Weights of a small GPT-style language model, trained from scratch on English Wikipedia: vocabulary 12466, RMSNorm before each block.
MLP neurons of a small language model. Each row is named by its layer, matrix (gate and up: input weights) and neuron, and shows model dimensions 32-95. Each number is 200 + 20 x the weight over its row's rms, rounded and kept within 0 to 999. A neuron's up and down rows have the sign that makes its largest values positive.
After each neuron's rows, "fires in" lists the words (lower case) most often at its 100 highest values on Wikipedia text that the model never trained on.

L3.gate443,156,188,190,211,196,168,219,219,188,188,212,210,160,205,180,176,227,176,179,191,224,178,209,218,246,202,185,201,197,164,214,193,219,226,187,210,202,186,232,184,216,205,224,216,140,218,190,213,183,210,190,183,199,192,213,195,197,190,185,206,236,204,193,211
L3.up443,214,203,195,210,211,215,175,190,185,184,185,216,187,194,176,195,214,200,192,174,205,179,187,215,250,213,180,206,220,195,197,210,215,198,173,210,208,204,209,170,178,194,216,212,172,172,170,220,166,167,230,206,209,219,196,208,220,192,162,205,184,184,207,226
fires in: "the", "for", "of", "in", "with", "a"

L6.gate130,209,202,179,160,187,237,214,210,212,190,222,210,206,233,199,211,216,210,198,183,209,196,175,224,185,172,204,177,156,220,234,187,197,206,195,224,249,188,226,193,169,186,221,195,188,211,179,183,193,228,236,175,219,186,175,216,207,175,220,164,209,159,179,210
L6.up130,174,227,207,241,190,200,214,197,174,205,168,206,190,219,199,198,187,204,210,197,183,186,188,202,189,209,203,197,186,221,209,200,205,176,192,185,185,190,182,169,222,183,230,203,218,200,225,184,210,182,229,167,223,188,184,271,201,170,205,202,196,175,234,171
fires in: "had", "have", "has", "having"

L7.gate183,240,195,234,174,207,182,208,168,179,193,212,230,184,192,232,253,192,221,224,224,203,172,225,210,212,198,213,232,182,204,213,171,212,201,178,210,202,206,197,218,158,229,150,201,160,199,197,215,173,207,198,193,179,170,214,188,189,237,199,227,210,185,221,202
L7.up183,169,197,211,229,225,191,185,217,201,243,180,232,206,224,203,192,148,205,209,202,215,219,186,161,216,210,173,214,210,193,163,192,196,183,203,191,178,187,205,208,190,210,205,207,153,209,223,199,181,204,219,235,184,202,181,189,237,197,221,173,170,195,219,220
fires in: "of", "in", "during"

L7.gate449,220,182,192,195,220,230,193,182,223,201,195,191,190,181,189,187,187,206,188,203,189,183,212,195,195,179,208,220,213,167,211,193,217,212,216,191,194,152,238,192,182,204,205,215,201,239,224,183,201,188,226,220,198,233,184,201,187,206,218,209,195,245,194,207
L7.up449,203,185,165,244,207,197,178,232,210,209,208,211,204,184,192,218,201,201,217,182,192,180,258,167,173,201,219,196,187,195,199,193,199,194,230,150,191,200,166,205,208,186,206,201,217,203,183,194,201,156,232,205,186,191,214,164,205,211,220,222,170,215,211,159
fires in: "to", "and"

L3.gate689,218,189,218,190,241,167,179,221,213,188,192,210,209,210,198,203,190,201,213,181,212,161,232,174,234,176,202,224,193,150,224,193,198,188,202,205,217,199,227,199,230,229,194,223,191,204,231,239,214,193,207,219,215,206,222,187,205,174,183,180,190,222,209,225
L3.up689,158,162,192,228,189,233,171,191,221,190,205,200,182,164,220,194,231,167,174,208,211,159,238,172,228,180,205,238,179,154,227,208,198,198,204,181,170,197,199,216,221,200,214,221,175,194,195,184,241,195,170,225,234,197,204,203,195,180,213,147,182,208,198,208
fires in: "of", "the", "a", "where", "to"

L3.gate380,198,203,198,211,223,172,184,211,223,208,220,205,218,204,191,188,179,226,181,202,222,210,199,221,199,204,185,227,194,178,210,174,190,165,208,192,175,181,204,222,183,187,214,200,193,189,205,166,211,228,208,193,213,196,182,214,191,195,180,235,175,168,226,205
L3.up380,184,180,159,221,211,214,183,168,224,199,210,212,217,170,206,230,229,219,190,176,230,242,204,211,207,183,170,211,223,187,191,196,237,186,224,176,182,179,165,198,203,211,211,224,200,181,206,232,219,148,184,195,210,166,175,227,231,182,194,217,221,174,221,192
fires in: "of", "to"

L3.gate492,188,192,178,184,163,181,176,236,236,204,199,176,205,222,181,182,184,195,219,199,191,203,190,195,181,211,204,213,178,222,199,210,204,211,183,178,188,194,216,207,190,224,218,205,231,198,168,213,172,191,190,174,212,208,178,207,183,218,242,191,168,238,170,173
L3.up492,208,227,174,200,217,233,187,214,176,185,194,230,225,169,199,177,190,183,192,228,187,182,175,211,197,220,188,216,181,191,212,220,189,197,205,188,225,214,210,199,212,194,235,190,191,179,176,211,179,156,219,230,195,206,208,234,208,206,206,204,205,216,193,180
fires in: "in", "can", "may", "s", "see"

L3.gate301,233,194,207,169,181,224,210,170,186,216,174,190,215,237,196,182,195,197,219,198,181,198,189,204,225,199,208,191,182,210,176,193,234,213,207,156,202,236,210,184,212,170,176,167,197,249,200,222,210,195,202,189,198,247,185,199,196,193,205,208,197,198,191,174
L3.up301,209,172,197,163,204,199,205,194,193,202,185,206,218,198,185,212,191,178,197,198,219,179,191,227,216,197,203,180,213,178,201,135,222,214,216,184,200,217,202,210,204,199,212,182,221,242,213,194,212,219,256,194,217,189,180,179,218,229,232,207,185,170,193,188
fires in: "in", "to", "over", "the"

L3.gate197,215,203,180,223,211,187,209,202,220,211,160,203,158,204,207,218,193,185,187,184,202,216,200,191,199,206,188,216,175,171,202,199,197,210,212,180,187,159,178,207,211,202,252,225,196,152,206,209,174,180,195,168,191,171,221,178,203,208,197,171,180,226,200,182
L3.up197,211,199,177,192,160,201,207,217,197,184,163,202,223,198,203,182,207,225,212,195,186,157,185,228,201,202,194,170,226,156,226,191,204,188,190,234,198,169,226,208,188,211,214,253,172,224,225,236,209,195,212,214,197,204,189,181,161,167,202,226,149,234,196,250
fires in: "for", "of", "the", "in", "at"

L7.gate23,219,190,221,190,200,153,209,204,211,190,213,239,192,208,232,190,210,242,214,191,193,206,211,197,186,211,177,234,210,182,181,225,222,209,206,189,210,154,229,175,167,217,202,198,183,181,179,199,240,186,214,206,231,172,165,179,215,211,193,202,188,192,191,199
L7.up23,241,212,208,193,220,217,209,154,204,200,230,213,209,196,199,180,183,200,213,176,213,191,211,230,215,224,198,241,174,221,218,214,256,190,183,207,183,185,204,212,202,198,197,208,186,203,185,205,206,214,223,181,243,191,195,201,153,193,187,215,191,198,230,203
fires in: "of", "after", "at", "during", "on"

L7.gate379,240,188,208,199,168,192,210,244,168,214,210,184,230,213,207,210,199,184,191,232,173,186,199,158,218,224,230,225,213,197,245,191,218,201,201,219,203,215,228,179,193,200,203,212,178,188,192,175,194,215,215,238,173,211,209,156,167,217,211,216,197,226,210,171
L7.up379,240,180,198,201,168,222,204,191,163,231,189,225,207,197,194,232,225,201,195,236,202,208,244,166,182,175,220,230,180,199,215,210,165,190,209,187,206,230,207,198,174,192,204,217,212,194,207,178,192,211,196,179,200,191,223,188,184,217,218,209,200,184,199,162
fires in: "not", "would", "to", "t", "will", "and"

L7.gate90,168,202,214,194,165,205,204,200,144,205,195,225,195,184,222,232,201,208,200,158,211,234,198,216,199,215,241,176,170,205,207,229,151,197,189,183,221,222,205,190,195,199,220,186,224,199,156,240,172,177,190,195,248,166,210,198,209,224,228,228,201,191,206,144
L7.up90,213,195,185,229,200,174,211,194,187,209,235,183,193,205,197,183,177,193,193,210,187,186,196,216,195,195,202,222,190,195,246,167,199,192,179,234,179,180,214,169,214,217,200,223,207,196,198,232,185,174,259,185,253,222,170,210,199,213,226,208,204,196,196,178
fires in: "was", "has", "had", "is", "with"

L7.gate56,182,230,179,224,186,190,205,186,177,184,221,192,184,215,173,186,194,178,189,208,222,194,208,195,192,204,194,215,192,192,195,197,191,187,236,200,227,218,182,229,174,227,179,216,227,209,188,225,226,182,191,197,182,162,172,197,227,197,145,201,170,200,191,203
L7.up56,208,205,210,257,190,254,210,204,212,204,227,186,217,169,194,204,162,215,205,189,182,201,206,205,219,209,204,193,206,202,172,188,178,193,213,190,197,186,228,193,157,185,217,183,174,210,194,204,220,189,191,182,195,178,206,197,171,236,206,254,185,240,202,222
fires in: "s", "her", "his"

L6.gate80,174,167,206,221,202,206,201,198,197,185,175,199,188,215,163,191,197,210,190,199,214,211,215,202,180,189,215,220,209,207,204,233,217,194,236,180,213,212,213,216,186,196,177,212,183,212,191,179,178,191,209,222,213,156,202,182,217,207,211,188,197,201,139,204
L6.up80,189,206,218,238,211,196,209,208,228,243,198,228,202,229,217,168,208,224,186,222,196,205,217,211,171,195,215,214,181,248,167,192,219,201,200,205,199,209,162,218,224,217,169,199,193,206,215,209,219,221,198,189,183,196,218,182,191,188,216,182,178,210,181,190
fires in: "one", "that", "each"

L7.gate74,194,202,202,201,196,191,199,178,204,215,171,221,226,218,222,170,170,198,180,203,200,172,167,190,200,191,213,195,191,231,195,191,174,201,192,226,218,193,223,199,223,184,229,166,192,216,181,198,163,189,182,229,261,180,172,177,174,209,209,187,199,221,198,200
L7.up74,165,193,183,206,216,181,169,206,186,182,189,222,187,201,202,181,226,183,225,201,203,195,232,209,205,201,218,189,235,199,207,177,173,193,179,194,217,195,153,177,234,188,182,214,188,186,223,193,200,210,204,221,189,210,177,229,195,202,252,228,162,199,186,198
fires in: "had", "has", "to", "with", "have", "did"

L6.gate269,164,195,174,170,199,194,228,161,194,174,201,191,183,226,216,209,239,164,182,195,208,215,195,213,236,205,210,189,182,203,193,185,209,189,238,167,219,217,224,191,172,202,186,210,212,174,210,203,190,177,226,236,238,219,190,204,184,188,198,214,214,203,221,218
L6.up269,165,183,171,203,213,178,234,209,202,230,217,214,168,157,227,200,176,184,204,200,231,192,188,235,223,195,218,177,211,178,226,183,179,192,196,192,184,223,187,154,199,219,237,183,223,204,211,163,207,187,211,207,213,153,182,191,173,186,192,163,196,202,218,171
fires in: "the", "all", "a", "on", "next"

L7.gate250,222,207,197,207,221,199,191,203,157,217,201,179,190,185,230,206,173,172,206,212,197,190,178,192,204,183,177,216,189,197,199,170,189,194,181,223,212,221,133,183,150,188,170,162,178,186,198,216,193,186,193,161,199,215,183,232,202,187,205,225,237,202,204,195
L7.up250,171,222,207,211,218,166,201,173,205,195,211,193,200,159,188,207,185,194,184,183,202,224,183,195,218,169,216,211,212,179,209,182,184,194,262,181,223,207,229,162,222,200,181,202,207,215,186,230,195,157,184,200,196,215,199,184,185,200,237,232,172,210,238,213
fires in: "as", "was", "became", "a", "appointed"

L3.gate34,171,198,211,187,228,222,191,196,167,183,195,221,215,177,226,197,206,198,193,168,214,218,215,201,171,181,210,197,179,169,215,198,209,169,200,201,188,223,169,196,208,231,192,221,168,180,194,180,189,211,200,181,188,198,253,224,190,210,191,208,202,209,177,187
L3.up34,194,169,235,200,224,241,189,210,207,212,164,206,203,216,217,225,200,200,236,182,205,198,169,233,198,222,202,199,198,208,200,199,178,215,185,222,199,203,176,205,194,195,200,203,187,205,181,225,191,206,218,195,183,225,229,212,207,188,208,197,198,198,184,178
fires in: "one", "each", "that", "a"

L6.gate126,222,199,213,162,191,220,211,191,189,187,182,227,188,234,184,201,201,210,201,174,213,171,243,216,213,175,233,188,198,199,155,174,197,187,216,201,207,211,181,155,212,197,155,184,188,169,184,188,206,175,177,173,180,187,196,213,186,220,210,185,194,221,162,194
L6.up126,237,212,223,171,215,199,204,176,201,212,140,191,185,215,212,185,243,204,189,225,194,202,217,204,207,205,221,191,199,208,174,170,188,177,191,214,201,194,186,158,244,228,184,225,214,177,217,215,187,185,174,213,160,193,173,168,236,201,195,196,196,174,201,204
fires in: "from", "since", "by", "to", "of"

L3.gate769,215,182,206,200,212,194,179,241,232,201,205,230,177,228,208,225,152,214,199,162,223,192,210,176,188,200,188,240,172,193,197,190,256,211,196,196,208,176,212,224,187,184,213,206,205,191,206,174,165,194,222,228,176,190,225,215,211,199,202,197,200,201,206,211
L3.up769,181,198,160,224,195,177,212,191,231,183,186,202,199,196,229,169,216,213,198,226,198,199,207,224,203,213,178,205,227,159,207,210,179,173,188,184,188,200,203,194,218,190,207,206,193,203,200,181,227,182,223,231,215,230,215,198,195,220,177,174,211,193,213,196
fires in: "in", "of"

L6.gate441,178,164,193,183,215,170,212,210,230,164,197,188,207,218,198,219,186,179,208,174,166,191,217,185,221,235,190,212,189,231,212,178,209,203,200,205,225,201,186,215,177,193,192,218,158,207,214,209,227,213,212,196,201,178,239,180,206,173,184,224,174,199,203,222
L6.up441,199,211,216,171,199,153,192,212,176,209,194,205,221,233,221,192,163,222,213,179,209,202,230,178,202,200,240,209,222,203,176,187,156,186,191,196,188,226,233,191,205,199,200,188,199,208,182,213,210,236,201,197,244,210,145,217,192,216,199,224,214,203,135,191
fires in: "of", "in", "for", "about", "on", "over"

L6.gate98,183,185,184,183,192,245,217,196,189,203,205,190,199,212,231,207,201,165,183,230,170,189,216,247,212,166,175,211,164,207,210,188,209,189,226,199,211,201,187,203,177,232,201,187,189,188,202,207,205,226,209,185,198,204,212,188,217,176,225,180,227,233,183,180
L6.up98,181,219,195,227,218,212,205,232,198,168,193,221,224,202,197,217,185,169,197,170,204,202,178,236,236,185,207,198,200,237,225,226,214,189,198,200,186,199,227,230,226,212,183,169,167,215,201,218,205,215,225,194,203,178,197,176,209,191,190,197,214,220,233,210
fires in: "as"

L7.gate542,221,184,204,222,169,181,222,193,203,212,186,202,166,243,223,184,221,206,190,213,220,173,216,244,208,186,168,208,200,217,211,223,217,196,218,213,175,217,231,235,203,196,212,201,220,220,184,186,189,187,191,177,190,171,145,206,204,232,208,230,189,218,177,210
L7.up542,230,200,176,181,205,184,200,203,159,228,185,220,185,212,226,174,195,233,176,201,232,204,197,218,226,190,159,195,217,200,190,201,196,221,194,209,222,172,210,221,199,206,223,209,245,178,190,199,173,218,186,197,182,184,199,203,224,195,194,235,181,194,188,178
fires in: "in", "by", "of", "on", "since"

L3.gate697,192,218,148,168,219,194,218,204,213,180,186,244,152,215,203,191,207,192,220,170,211,181,196,227,213,220,202,188,177,211,196,168,217,237,167,179,215,195,226,238,173,201,162,184,171,171,208,178,218,222,225,214,207,232,189,204,199,178,229,162,179,193,182,214
L3.up697,205,210,192,194,204,204,201,194,215,192,203,188,187,216,211,210,203,203,176,202,204,177,194,196,204,254,179,204,195,187,218,163,209,215,194,185,197,205,248,174,219,220,183,232,196,192,170,182,196,228,199,191,220,205,209,170,188,195,252,216,215,185,167,217
fires in: "to", "from", "with", "by", "of"

L3.gate198,201,220,263,201,183,180,198,190,201,188,200,221,201,178,208,189,194,178,184,223,184,190,178,195,180,209,201,212,169,179,173,200,163,182,214,199,211,207,213,175,174,212,219,199,155,188,170,212,227,200,233,192,199,221,193,231,188,191,176,208,195,204,195,218
L3.up198,162,170,178,185,158,205,207,201,185,202,187,176,210,188,187,229,203,256,194,175,197,196,206,203,191,190,212,240,184,209,181,222,191,157,198,231,185,174,178,212,176,190,199,235,200,170,221,216,192,208,196,191,174,216,218,236,227,212,206,232,220,166,195,190
fires in: "of", "to", "under", "on"

L7.gate217,228,229,203,238,185,176,230,197,173,220,188,204,209,182,227,200,209,197,182,202,198,183,199,178,182,188,196,175,204,205,210,185,184,178,241,187,231,176,207,216,186,234,197,223,225,210,190,202,185,207,198,186,215,216,179,200,185,204,203,202,235,237,179,191
L7.up217,208,192,174,220,230,213,228,204,182,168,201,195,202,203,213,220,196,193,211,205,268,226,152,220,228,210,205,189,184,183,229,207,170,208,203,184,212,187,210,209,206,261,216,178,154,173,210,200,211,209,220,210,202,198,184,202,211,207,207,208,215,232,197,205
fires in: "the", "s"

L7.gate722,215,190,213,203,196,211,194,171,206,213,179,244,206,178,223,190,215,214,211,212,201,190,241,217,148,225,168,217,181,201,213,186,245,186,218,200,208,213,181,185,207,200,178,208,189,189,185,208,209,184,181,190,165,169,206,181,206,240,207,213,240,177,184,196
L7.up722,247,202,250,191,176,174,184,209,202,197,201,209,176,202,210,198,231,215,190,199,189,212,210,171,194,221,231,205,162,233,193,205,207,213,206,199,199,203,243,186,177,195,199,224,223,213,186,208,204,206,185,182,182,190,150,207,187,194,203,222,215,214,203,203
fires in: "in", "to", "of", "on"

L3.gate464,208,182,204,220,204,209,230,218,241,216,178,199,189,212,192,239,177,205,192,202,188,219,185,218,166,199,232,194,193,190,217,199,200,214,185,208,180,231,217,190,186,217,217,198,197,258,189,201,187,170,229,188,172,166,209,173,179,213,191,222,215,197,204,226
L3.up464,174,188,199,199,210,210,190,227,228,200,207,219,171,186,190,213,221,186,220,224,197,199,175,248,207,220,186,198,187,203,191,226,215,202,162,213,187,207,219,183,167,219,215,222,206,180,168,206,177,193,203,197,215,194,179,223,195,180,194,190,175,186,182,206
fires in: "of", "for", "on", "in", "to", "direct"

L3.gate330,229,208,201,222,182,216,196,185,197,231,149,193,197,216,204,195,229,174,190,185,179,199,204,207,227,209,195,196,154,230,196,185,224,185,212,187,213,202,230,197,242,168,166,209,175,182,170,189,213,184,219,155,207,229,210,168,187,237,208,217,235,215,217,176
L3.up330,209,200,195,186,185,213,218,182,214,185,185,193,190,228,206,167,215,197,232,205,207,217,200,214,206,190,168,153,197,202,228,221,184,201,193,216,194,173,191,213,191,162,214,193,182,205,194,219,239,235,230,217,180,214,219,156,217,170,176,229,176,209,183,206
fires in: "in", "by", "on", "hence"

L6.gate73,189,212,202,174,166,178,190,190,206,204,198,200,215,197,207,186,184,190,199,175,186,186,231,175,212,210,197,190,213,180,180,246,185,188,208,198,223,192,195,221,209,186,170,185,211,218,212,214,249,198,250,226,179,200,195,203,180,203,216,206,196,204,181,224
L6.up73,179,197,223,165,216,192,218,206,216,178,204,158,175,185,226,203,165,206,188,167,194,189,205,224,226,184,202,198,195,177,203,210,232,204,195,194,220,202,223,149,200,170,211,183,236,173,222,235,193,192,242,187,194,199,204,194,194,221,207,216,181,192,188,216
fires in: "the", "of", "from", "on", "at", "in"

L3.gate688,191,188,229,189,161,180,220,203,217,205,192,205,211,189,204,159,237,195,202,191,215,188,208,188,217,156,191,230,223,187,162,175,226,203,203,230,186,158,212,188,248,215,182,199,208,230,221,203,216,200,221,258,224,191,210,204,203,178,214,207,221,205,192,207
L3.up688,222,135,202,190,184,191,199,194,240,195,149,205,194,204,205,187,233,210,219,212,199,179,195,215,215,238,175,223,169,218,182,193,200,222,239,192,206,196,199,212,204,216,195,200,202,238,227,177,154,184,231,204,187,207,186,211,171,181,230,193,214,213,220,185
fires in: "in", "of", "the"

L3.gate617,214,217,212,230,198,200,177,188,212,203,170,218,211,225,218,211,222,211,199,179,207,223,174,174,173,252,198,169,191,209,242,213,238,196,221,224,172,218,203,188,220,183,211,194,215,182,175,198,187,204,245,194,200,170,188,190,192,190,207,211,219,192,218,200
L3.up617,202,172,202,202,232,212,222,214,171,232,193,226,209,185,200,197,231,199,208,216,220,188,214,164,201,187,147,190,180,194,166,207,213,195,182,208,246,214,164,198,180,177,207,217,187,178,176,208,203,218,214,219,188,195,205,216,192,189,191,218,226,173,210,170
fires in: "with", "in"

L6.gate104,219,231,175,189,201,186,232,165,177,180,215,239,177,189,180,182,193,189,200,196,185,236,193,208,184,207,181,195,170,226,198,217,186,200,198,209,217,207,209,195,190,207,222,227,202,215,195,212,215,181,195,220,240,180,213,219,173,197,193,226,213,206,183,192
L6.up104,194,179,197,164,217,207,225,201,210,209,182,197,193,191,201,183,204,203,218,197,201,238,172,185,213,245,182,241,200,182,178,213,199,180,165,174,197,184,224,187,209,181,175,199,209,189,179,204,211,169,223,218,250,237,217,183,176,200,215,201,214,153,167,247
fires in: "on", "in"

L6.gate671,232,162,202,213,223,219,223,193,182,198,196,192,232,197,210,188,199,179,217,193,237,198,193,182,169,192,160,200,223,198,177,176,214,179,190,212,218,178,199,178,204,243,224,214,188,179,235,191,198,197,198,183,207,198,164,177,199,169,206,209,231,174,191,202
L6.up671,208,205,243,179,214,209,201,182,213,219,219,215,218,206,176,213,224,218,176,186,152,236,219,182,189,191,226,211,223,189,195,181,189,261,208,238,198,182,192,253,178,212,206,193,211,232,203,168,195,190,207,186,258,178,217,217,196,177,213,199,188,222,219,184
fires in: "under", "of", "with"

L3.gate331,209,202,190,189,198,186,246,189,208,204,176,205,200,220,204,189,201,237,173,204,181,184,195,216,166,217,193,174,200,240,216,181,178,188,248,226,196,150,209,179,212,195,221,230,230,178,201,213,196,188,200,224,217,188,204,179,213,220,206,190,205,217,241,198
L3.up331,176,173,229,207,179,241,216,169,200,196,200,198,195,188,155,220,187,190,180,206,220,174,208,195,173,197,193,213,185,166,169,204,196,206,163,174,186,164,194,194,256,181,176,234,215,176,180,221,218,213,195,237,226,235,194,202,242,239,227,203,217,219,203,210
fires in: "from", "at", "of", "in", "only", "for"

L3.gate486,220,210,231,216,221,212,199,207,184,200,193,216,199,230,185,217,198,186,195,203,189,166,159,190,213,207,201,194,217,203,226,202,195,195,206,245,240,251,198,192,188,192,212,184,214,187,192,175,176,199,209,185,194,184,206,215,200,195,178,217,185,173,193,199
L3.up486,203,197,196,193,208,202,213,187,183,174,177,215,203,206,200,175,202,207,193,211,194,200,178,162,213,194,193,200,210,197,214,195,201,185,200,195,162,234,207,184,223,205,181,153,207,187,203,189,210,177,190,235,259,192,262,203,187,193,192,191,192,188,202,197
fires in: "to"

L3.gate666,179,194,207,189,223,165,177,206,178,217,207,203,204,174,231,156,167,227,203,191,209,242,192,221,199,180,199,197,176,204,234,209,185,223,200,224,208,216,215,193,207,245,219,172,152,199,188,203,186,189,203,193,169,162,198,196,204,225,164,208,204,216,225,157
L3.up666,220,194,218,211,190,202,205,195,260,235,218,152,183,189,211,225,202,168,198,264,210,216,196,219,154,198,196,175,204,202,191,202,171,230,143,192,205,170,181,203,220,207,207,224,217,204,193,222,212,202,211,191,208,227,218,219,198,186,217,234,232,204,224,191
fires in: "a", "an", "one", "e"

L7.gate739,194,205,199,185,211,215,176,223,193,195,241,206,170,213,189,192,259,202,214,164,181,184,238,216,211,209,238,196,194,179,209,182,175,209,176,192,182,180,216,181,212,172,194,223,211,177,211,183,206,209,245,206,175,200,211,197,172,199,176,199,217,196,214,241
L7.up739,227,202,210,202,187,208,210,209,229,197,184,242,165,241,181,202,193,200,197,218,208,208,172,202,197,222,229,175,217,183,205,173,181,246,185,185,220,178,239,204,227,208,196,238,163,188,223,199,209,208,219,185,174,192,206,219,218,213,187,216,207,207,221,238
fires in: "of", "in", "and", "by", "with"

L6.gate297,181,201,190,177,167,200,205,182,190,165,223,184,182,243,193,225,205,183,179,164,187,182,185,203,198,220,222,165,203,212,188,186,196,235,217,185,227,232,233,206,191,180,199,220,205,215,193,210,220,215,226,182,221,212,183,191,179,238,178,188,168,213,223,228
L6.up297,181,198,201,200,191,167,220,207,188,195,188,161,216,189,211,204,161,224,170,180,179,202,196,187,193,204,230,220,172,215,198,199,206,214,226,188,181,239,213,229,200,175,203,202,208,180,175,217,212,205,203,207,225,202,197,194,184,196,202,220,190,191,185,149
fires in: "of", "about", "the", "by"

L7.gate210,174,176,203,183,235,198,214,207,230,204,204,231,198,231,238,201,204,210,213,208,207,220,185,154,160,231,204,227,181,202,212,192,214,233,236,201,197,194,222,212,199,188,184,202,196,220,194,224,200,205,207,199,192,208,181,191,175,226,208,201,205,233,232,186
L7.up210,209,189,176,228,198,224,243,201,198,205,171,191,204,205,189,223,206,180,194,182,218,201,218,216,239,242,234,209,229,182,183,219,210,185,177,222,232,215,202,179,160,157,220,214,204,230,181,229,163,199,201,209,196,182,178,197,197,188,192,233,224,184,224,194
fires in: "in"

L7.gate550,215,192,178,202,195,221,245,215,203,208,220,187,196,211,208,165,209,215,216,175,233,204,182,183,212,204,184,214,160,213,235,215,162,224,209,189,177,216,195,195,156,196,231,203,226,184,212,201,164,210,199,194,218,170,197,209,219,209,143,199,178,235,188,204
L7.up550,218,177,184,216,242,216,182,233,216,192,198,208,184,198,216,190,205,183,196,207,187,167,182,194,203,224,197,208,220,174,187,197,207,207,180,214,207,192,195,194,188,225,198,181,176,186,207,231,177,187,228,216,236,179,186,200,220,210,187,208,182,247,180,186
fires in: "the", "a", "television", "his"

L6.gate294,196,217,202,183,208,177,193,196,169,202,222,222,223,182,197,205,175,220,209,235,217,198,217,200,189,187,217,186,187,189,208,183,174,203,218,203,180,214,180,217,192,223,200,190,190,191,216,181,207,199,242,164,181,178,175,222,201,191,185,235,182,163,201,199
L6.up294,179,213,201,175,203,237,211,186,226,170,200,201,196,214,225,190,183,219,198,150,197,216,201,180,212,216,219,194,195,216,169,210,191,209,194,209,202,197,217,196,201,210,209,192,164,207,189,188,192,263,210,223,223,207,221,189,194,199,202,175,161,215,218,230
fires in: "of"

L7.gate471,202,227,213,163,234,216,217,198,194,179,198,211,182,211,197,182,214,212,195,183,185,202,227,205,200,188,197,208,197,174,181,193,223,152,220,215,237,187,222,199,221,210,188,178,233,200,179,199,197,209,175,225,199,197,184,186,214,169,217,214,206,202,192,156
L7.up471,188,176,148,220,190,194,181,206,184,199,212,216,184,229,194,163,214,216,215,158,183,216,197,179,215,192,202,176,203,177,220,198,195,205,204,194,189,220,179,212,197,242,189,192,201,207,174,225,178,211,173,224,203,195,187,191,219,176,217,190,174,211,220,209
fires in: "to", "of", "for", "at", "from", "a"

L6.gate569,196,223,191,207,226,200,234,214,152,195,205,242,222,229,181,178,191,235,213,199,219,195,196,203,204,227,188,178,169,209,213,203,202,193,222,236,212,183,227,191,165,202,196,223,183,191,236,197,197,208,211,206,184,197,209,224,212,214,177,195,185,223,158,168
L6.up569,179,173,200,231,204,198,182,187,151,210,198,221,203,167,167,203,204,222,196,145,183,171,234,160,198,207,191,180,199,177,191,185,207,226,183,189,165,212,233,209,189,194,171,178,207,184,224,211,161,211,187,191,169,222,212,235,201,230,202,215,199,200,203,225
fires in: "is", "was", "to", "his", "are"

L7.gate105,169,184,215,202,210,168,159,225,226,223,178,231,204,232,210,173,198,207,181,196,173,250,177,176,190,215,188,194,193,206,227,205,200,159,188,150,211,211,197,203,185,179,230,211,177,169,214,209,212,190,227,202,226,207,171,247,208,216,216,230,169,155,171,234
L7.up105,221,213,188,186,239,191,192,196,195,200,187,204,177,184,236,184,196,197,198,201,221,188,183,176,199,159,245,165,212,191,191,175,148,189,196,199,254,216,202,209,205,197,199,164,213,184,177,193,229,197,219,185,202,204,212,211,202,191,193,204,186,203,177,237
fires in: "at", "near", "of"